Weights of a small transformer language model: 692M tokens.
MLP neurons of a small language model. Each row is named by its layer, matrix (up: input weights; down: output weights) and neuron, and shows model dimensions 0-191. Each number is 500 + 25 x the weight over its row's rms, rounded and kept within 0 to 999. Numbers have three digits each.
After each neuron's rows, "fires after" lists the tokens most often just before its 100 highest values on Wikipedia text that the model never trained on. A number after a token or word is its count.

L11.up674:547478492501491497503485495509481507501461488537482495508544482496480458507523497472465506498558523524488478478518545496482527513533520523539480525478516477499471444518515530496530492485507444513545514517541517487502473479503469509503488500490473480536497516512475480508498459495533500492494466495564511503496480519505489506532542481491495462478537520484529526484495441532472464528497476498530511527469496515533524482516555557503449511447498480507478516547502469472508496493502490484545517476466510476503477528432507502526530534485497470520495499532523458494494475509467478512
L11.down674:470496487522512483479477506509489527475496513502496462528503471516513481529520494520534473489494497506542489467544483513499511535499492503508542497513503501560516513473484488489474514535494497517489522484417512498517506575478527510469468537457535539495516505465551514469477552496526488473490502480467453523491481476495514455459459473447477479502508482466507491509497514516497525480522534518478514510523465490471471561531521493492456531526489547501536502540502524516451465489523490487516480483507541451531495492523490476493525518475530523475527488500506501512481494500479477490
fires after: "p" 17, "r" 10, "c" 9, "ag" 8, "at" 8, "i" 8

L16.up223:496494503500516497495432470497477500546525497529493542505522464491502443485524490490485519473555516510503516486507519527538527526516516508507561508532473488466471479490512508520495486499491474482532495541486447516492464508507507463465548479494536483479492484478472494485505527519466488507516502489463520511480499505496501442501512498514525536513471440488464453558496531501520492524480451527482493513520522508484477502535489497523501502467495449484488499531438503540557503509492541514526496544483486520534522468497496484490503501479503464541455463504516493447498494488472492500
L16.down223:500510484464483533484506484476497519487520497503520547445499488528509418533488501524469509485482505498522474500488521510501543506498527472498473515517485523485454535487520477514509503493477533471501493477444565506518529496523513524508495531485514500556477504495465523489482530506526457493524515495558498476458497466465502506495507502474482487492489527571496479510528510520485516538519530419511462495503506479471498485492482478487532553542489506543483474505515502496501500518454496497462518483536467497497474487501512497517476508509500502460489536566474470482495456522528494490
fires after: " the" 12, "th" 9, " h" 9, " th" 9, " wh" 7, " st" 5

L10.up487:491558528524493502470439494461505468480508492498490502470459521573505494523514555449528499541540469487498500486514511469506475475500465497484534533520483485539465503476500480477503550480524455523512509484499484498501485464497495515478485482499492489494492493425522506497501524517519507507496525561502519432468541493539516507491470506458511587495506483519526494540512500494488474492513547490499486484486532496503491546512480522498526533524500487446506474490493502515537511501524485489507486499516514481517485438486530496482482539480514504521484493478483531516491487514471511504
L10.down487:576486513488507522522517513523476489503509483506495510511488470535514490525501535477511496524478523540468463514546495497486515493492463449519488451496425526504506530521508460514500520504480512492498484532492509542486477483515494522522488485534512497529477532539478461465509505511483498522504453481487453497489486491465461485506501471532493496511472508500517482538506454496513534522425467478496511458504480487542531513510513509499496474479457498527512572512480537515505503467450487521472492499466531478527479540506512504474494518493470496470503496499541523476521537485532551530
fires after: " F" 16, " A" 10, " o" 10, " f" 7, "F" 6, "e" 5

L8.up567:515451504447515466517471485484485510483537530525520506469492500462505559516444499437489474487494535479508475498487540497495511502515463496508502514515488511521484485523471521508494539470503489517506462508510425477526514510501468542469486462503508488485509505466486517492500485499508533476487507447506494491475502494489494515511519532478489487492503506523517525503504482490472467512532507517555507507530497469485515540502539528539515502486478474515463500527481468497522540470557477525506510507512473473503488502484492511485494500564495566475549547508517476460555529514476518441
L8.down567:499487497495486540492504452506478481505515518570511504508512514486462465511502506486508481512519500517508525474483511504537484499521456481495543549490496507478471489506487468544502486509510507527531536435512503531474483519483492492550509526534457522511466491498517475486435512559515487520489527513507524494523506503485474487470479457515492461503430523470522488522523508496477529492527461520506516453519469526487528462491463494506524489494483492506462498532465522508490503525436468487501540484500530505516483538492515465529545528519486505514461476459539466532490494486477506539
fires after: " W" 15, " f" 13, " Sc" 10, " F" 10, " w" 7

L10.up30:516504469526461469487479476484447540510480474483487470506494484474501484539505526515508475453502515484512468497496507491517507495500540451487520482483536519484496466501536535529498466468537502512508518521489511471487537510576505521457509476523474512489486491504516500507481456469510500449510508441532484530533493544493490481508528501540490507476504522499498482515515439527506505539528501498519530541461520463530543492522497504485514468480546484492506510506489507520490497469503504484509530509452480510470537502519500457468560520492467466552497479541489492465496488451506518538
L10.down30:466482520514471499487505517513501557508504492491542498530507513505496469529528483458470502546504462502554545503530496519530467489479498525514456491479527522523449487488514512495541518493488495469548518539482496491519490446549483531516477497497495506493519490482518465465514519452485526519471473487483491504492505469537492509518497473488537487503502491513467474534514491468457552500485510480515524497516509530490480542495478504508478504511469509525508545547492489530501476533540492467506495479522532424488491473451513504494488510511464501445500516476564479461520472511517511460
fires after: "ag" 17, "al" 9, "h" 9, "at" 8, "ch" 7

L12.up80:530501480524503512524467503429503490500502525526522511475465541521543528462466537486490518530490473515520484462533489493516537461437494476528491506487469531525486483518512504523489518468529472500509504495484497445484520508520498509547470513547501490514501474526532522495486506488452496472526505527514488487481453540508484529471512527515529501516512487504532507459506480575496507452464532504445539489503525507495453513502483533560515497531526467450486527504504524530503508534473496482515507454504505495504466510488464495492512487500533492468508468510461496472475497487514529504
L12.down80:460524486506533528538520477535474526480479488490502532493501511519481470498509519454507525438533470490507485501508506531557488483508494452475513468488494572501490538506513485507481521486501483494539493504498521542555519465482528477541493459471490520497480499541520512475517489517506508509437491450488533499496548500483470478486440493530507481476461484531499481518527520475481486488518483536473538509509531549511489496488484504500497479532516498471497487513464533537464501486507493525460507521476472514503469515443479500473459480515485486479492522494557469517523478519516491529
fires after: " F" 21, " M" 13, " f" 8, "ap" 7, "F" 5

L10.up335:487524545468527541481491474511510510490502509466522528509500457505502556472520502473469502497476522541503524473570525478533501514510451476525534502509471522527540484509466560528483498556480491496471499513496462504465518478503510512490495501499489501495506449464480494479485510466520480476453526547471530505491461497530495495491474501466502521532492506567461495551463481516446448495488493516483519519552454514470504506529509547503464497461492479470526470533519512479493520496506509514492501486484500470540478512513497512494525511507493538510486517465507463513531496500488510505
L10.down335:495505521519504487470483454488551506501541544539529517492470491493530532534494476509475520499514542535512512520479481528487561493508454483493520493494485478499447514465496467502512502485507480501474535483522483463520500532487485518540463494493486503521469481483492477531489457530468479474558533478502481491484486550496470528490481552523497455495499508466539502512531504520469546467483468487526461474503461482479517530481477533480506530489464488547446524525483483490504489514513480495529544530563462487492500519528506463482495501462487508505485467540489517492491495481490491483
fires after: " f" 33, " F" 9, " I" 5, "ow" 4, "th" 4, " th" 4

L9.up359:504530460526517521436462497474488474558503546532512456487485513500525470497496529461510493491513486475467493487488514461434518528478474464493500475485518523475510518527534533496523516534498500514468501494492503517519529508493484498506511503469472513499543523452496502482487468520465504494458525544466484438456538485499528543528454548496532511513480515463443504499510524512530504543523525495545493504519522505487508520474469545511524462496526492504537462512470499482533523453489520493554494510481514515541498512519479508510502489505499537491459477475494496501492494482496493508
L9.down359:501547521462521495452509486523508496508559489484515497476499450553501556491521528496495494504505535466491519476505532478476493494486503454496504491519462466495544492504513473507476471543450513518505529489473463493503525483487483518509486469486475527493498490491534497483490484492477437537478458484515520499530578471556497482516521486530560505532499495502498452533511451475523494489479512462506492485501499493495508476474478503466483481506513470506503507508519460503513504491526466538478497497523471554503475503534519508524481495459506499484473538521523534513519503482549532546
fires after: " f" 27, "un" 16, "f" 9, "re" 6, " t" 5, " F" 5

L9.up146:536499477517522481481519479545498546496529529521507496492467537474585522454520460501487490515551511483432482510517482457522480521490509480518476486544511492513520498497497513504500469503462526523478483484476481545472510481510539507468519517428497558529550503500500494510507505440443474547493498485475455482533523473491494504510527505479501506500485493491533463492509502523522489471476527502521501521530484525505485521483495503509470492545468508526496506505491451478504473480552518505452508506514479490515515455476528492517498541475481521492512500533502463482500496504468517510
L9.down146:514442504483527487486505501507522572471472507505497489478529491541467510483482538490502490497482528473506472490453532568543467481476481464513520499435490506507530478474491462503550516486503479503495564540516511519491522534514468488490484472488476482478488545453497482500541481511505514503486503492466534503493464538494509510509550528482496499506553534486517492513541490476523500476514507539516508525467477515506485467453491534512516521492540462484496508510482496529493495511503529524532475513440487484508506496501504542521529523466478489487504516500469504534514485515455552488
fires after: " re" 22, " c" 15, " bro" 9, " l" 8, " be" 5, " He" 5

L7.up635:459487455536503499510517477474523475502514515465505557518503488475468515520501498449505496492498459525495520500492475517533498517506456468499523498513490511452532508480505500506504474488500501494533523503495484494532494502491482504499511481531469503481480454479524466508508516488514510506545513458520514521530514526528497503465506510548486496531490499480518437498490563472527526546541484498456477472497530495511525495494491513551503456547492506449507523552482446494528498478469486479536507527470482522460503502472516496442470445533517504554510464496524479507556509487482501507
L7.down635:520523499531486500437573478516519480511496500516516483479520469491508528521488493524538486512478527512497545500520497524463522454491509539510465456503512528471483508477531486521496515477463472535474520424462505503504513478520471506506453507523475504495526514501537493497480497501483474574482462478499529503515474489510518515522485434510489518503516525468469523482490473488505510541473512539476477477491485489477504492532499545509500538474526534497517533510525489489509547500486455490509524451509473559487525459460472499510517462494489527501466500513510525471509468483518491487
fires after: " C" 23, " c" 18, " d" 6, " ch" 4

L7.up225:513502470533461536521534474547531526529552543538521563520485495525511494529522444494506488541528477545463508499488493513500498516495542462501529522513483475542526509518498467519486487501474514493489558505504463463508466522506522498483544482491478497503502454537500471466475504501467502499535514459515446487507491466453485510445519524509475506530486534517551477491493474531478505499508477523498486522487496496507498483462530460489494475533479491530517479497501501476500494442510453496499510486519476488463546484479538518506512490493464509527450488506529493479503473495519510503
L7.down225:454533462471507469485456475474514514462529514471520467503498510451519480468456506453522504463504526487483518493489506515508477501512493527499485470475495494536543468502532539499537510506501470542496463528545500480503470504492525486480532467556533520508526485500528467531464474462530503511499539569492515542518559476514501537522472512490510527522513500504473475509520483541460486535477477536505519483526545548487521538501467497495491504524473478502491539524480509468513482477495471470511487492506499510474517469532528485505480503504480492454508492453519469486507497499471526493
fires after: " c" 33, " was" 8, " l" 7, " C" 5, " in" 5, " is" 5

L12.up290:537520509517485516475492487549484500482486525497465507499514462527455481521499456514512517470502430513499520536497501492481466489516517501501555489488462533477474481502524491545525469477507473528544518516518523479482502462535467485507506502526480480492466490482525471527504534491530512439461481484530502527479504524501503442523484495537453529467483522487490501505498503553531450502514469487522537513494485512494541521489515503440510512478510494520483523530480512455503523518478502492523538494506479506477559511455487536531547529518466505482526473529503505453509515512476518503
L12.down290:527461445517446474492496503484515467522538530466501491526465461490497468503506513488510507511468523492506535523492489506486519481518515463545488503471469523501514491474512541494507514494518519507494508522471490513478507527513473517514478494515458494534545564484521500498529510496477489477542533435479519516532494506475478546469493504567492488489507500523525538505464506511489520483470521486514514463511543510501491520498463561471476476510470506526526569522513507467517534462476523514552474491520473484472470504496546483508524461525478482476505526514478474482521507487495487448
fires after: "ch" 28, ":" 13, "at" 11, "r" 5, "g" 4

L7.up445:495534535461474499519486441513482496480492490539493514500499487471486486476492554542481493473510509516513544512486491519541462524496465468508520518496505504489506489460517522507459480499492449514498497507443492509462509504506533521531515494492535490517493536470526487521559478475532484531426516421500482511473500513480496492545507507499484488531496548463477489516507508517462457513459483493521524506497477511513490509481455474520488477484496493507533499540505506509517536497493465577513521504502507511473504509547492529506508480502468527471515489536525446524527465484484534505
L7.down445:511476502532489510506506518498513449542456516498509489450516534489515516480485504521535472494503545502504504489452482481497478444510531477465492508525495466552496487487482499494515544492505517520532514525463541465524474498514506469462510543468511514490504511500470465516493541515470507479501553498487512497509512476505527488492487472489497521471528463503473492519562544527452526513534481517509456480487484493511502491490535547493495527531473555465500502501468428510499467528479510472552461500467497508488513499496541464537528528498448468523503504521489497486480507520468474505
fires after: " t" 18, " f" 15, " F" 14, " sh" 10

L12.up177:499503490517504503477506498515483509463502485477474548514467501512520516497498513503498498457515507440548476531500455517507547536503507460478518511510522503485506513497469495514491502466524494472458522512472533474502458516483458553492473539499482471512499505489503515510535478512528514496525510498501525495522469468508473499477405541511532507502494533492526487500480501544466480539496514493498465468486510501516507510494480437532507519510529471493490456506464524494499525479459517498489521471476501500489446525483518507457516511522480545464511544495510474516491540462585529494
L12.down177:509528448470477512495509489502491502546483495469478511505476508507508539491555544521477514502499485518503501496510501494501507548493483550478484510493455457537488497485524527512463476519473481514518499526499489426568514492511462493489484483510473494504484510473496515464498466515479513511519573507527497502525478494517527519495472523505507472483510479465516470538491487457505495489476479539464490479471492496539494503463527515497489509475474530481549526491526550515507501548498529511501511502477534463519514530528499486487464539503481453520556528471477526429496540516476486485
fires after: " In" 13, "os" 13, "s" 9, " Ac" 7, "ac" 6, " St" 4

L19.up701:495526491544457458502516467507463480495499488524465478532502501526494544510503469492514524445457497473489536528464509527538485536501517512503469466451505473480512496474473482514482498522534507486474513455526509499546484526504497500524532537513521481472470485518496466526480534529509505512509496504516454475524453455507519483463469502509543524527505511548456481488504521485506505563526524524482498468508523501464504540492473480500503509512494481521506474505468527507492481496493521501505490469490493457527534503535526506412457506533484530495474508534521480464484518520535505476
L19.down701:491551483469494483500484533474524520546501478488497525463475504532526513490449497489456494520471556498505547534467518482504454563478501529504515544491482509494524509511506518488476494491493542521496516537500490522511483521506502516470480437529458526474512498478462511485468487500484495536470496492538473518493517500492503423476494498489473505542511529506483487492517476497470504505488482515525531529501454510496458549478485451531536530517486525534488503492527457523478492517525501497474524480495501474468496529460477548494505518456526496529503527477517500495528509455454511519
fires after: " S" 18, " In" 11, "os" 9, " A" 7, " s" 6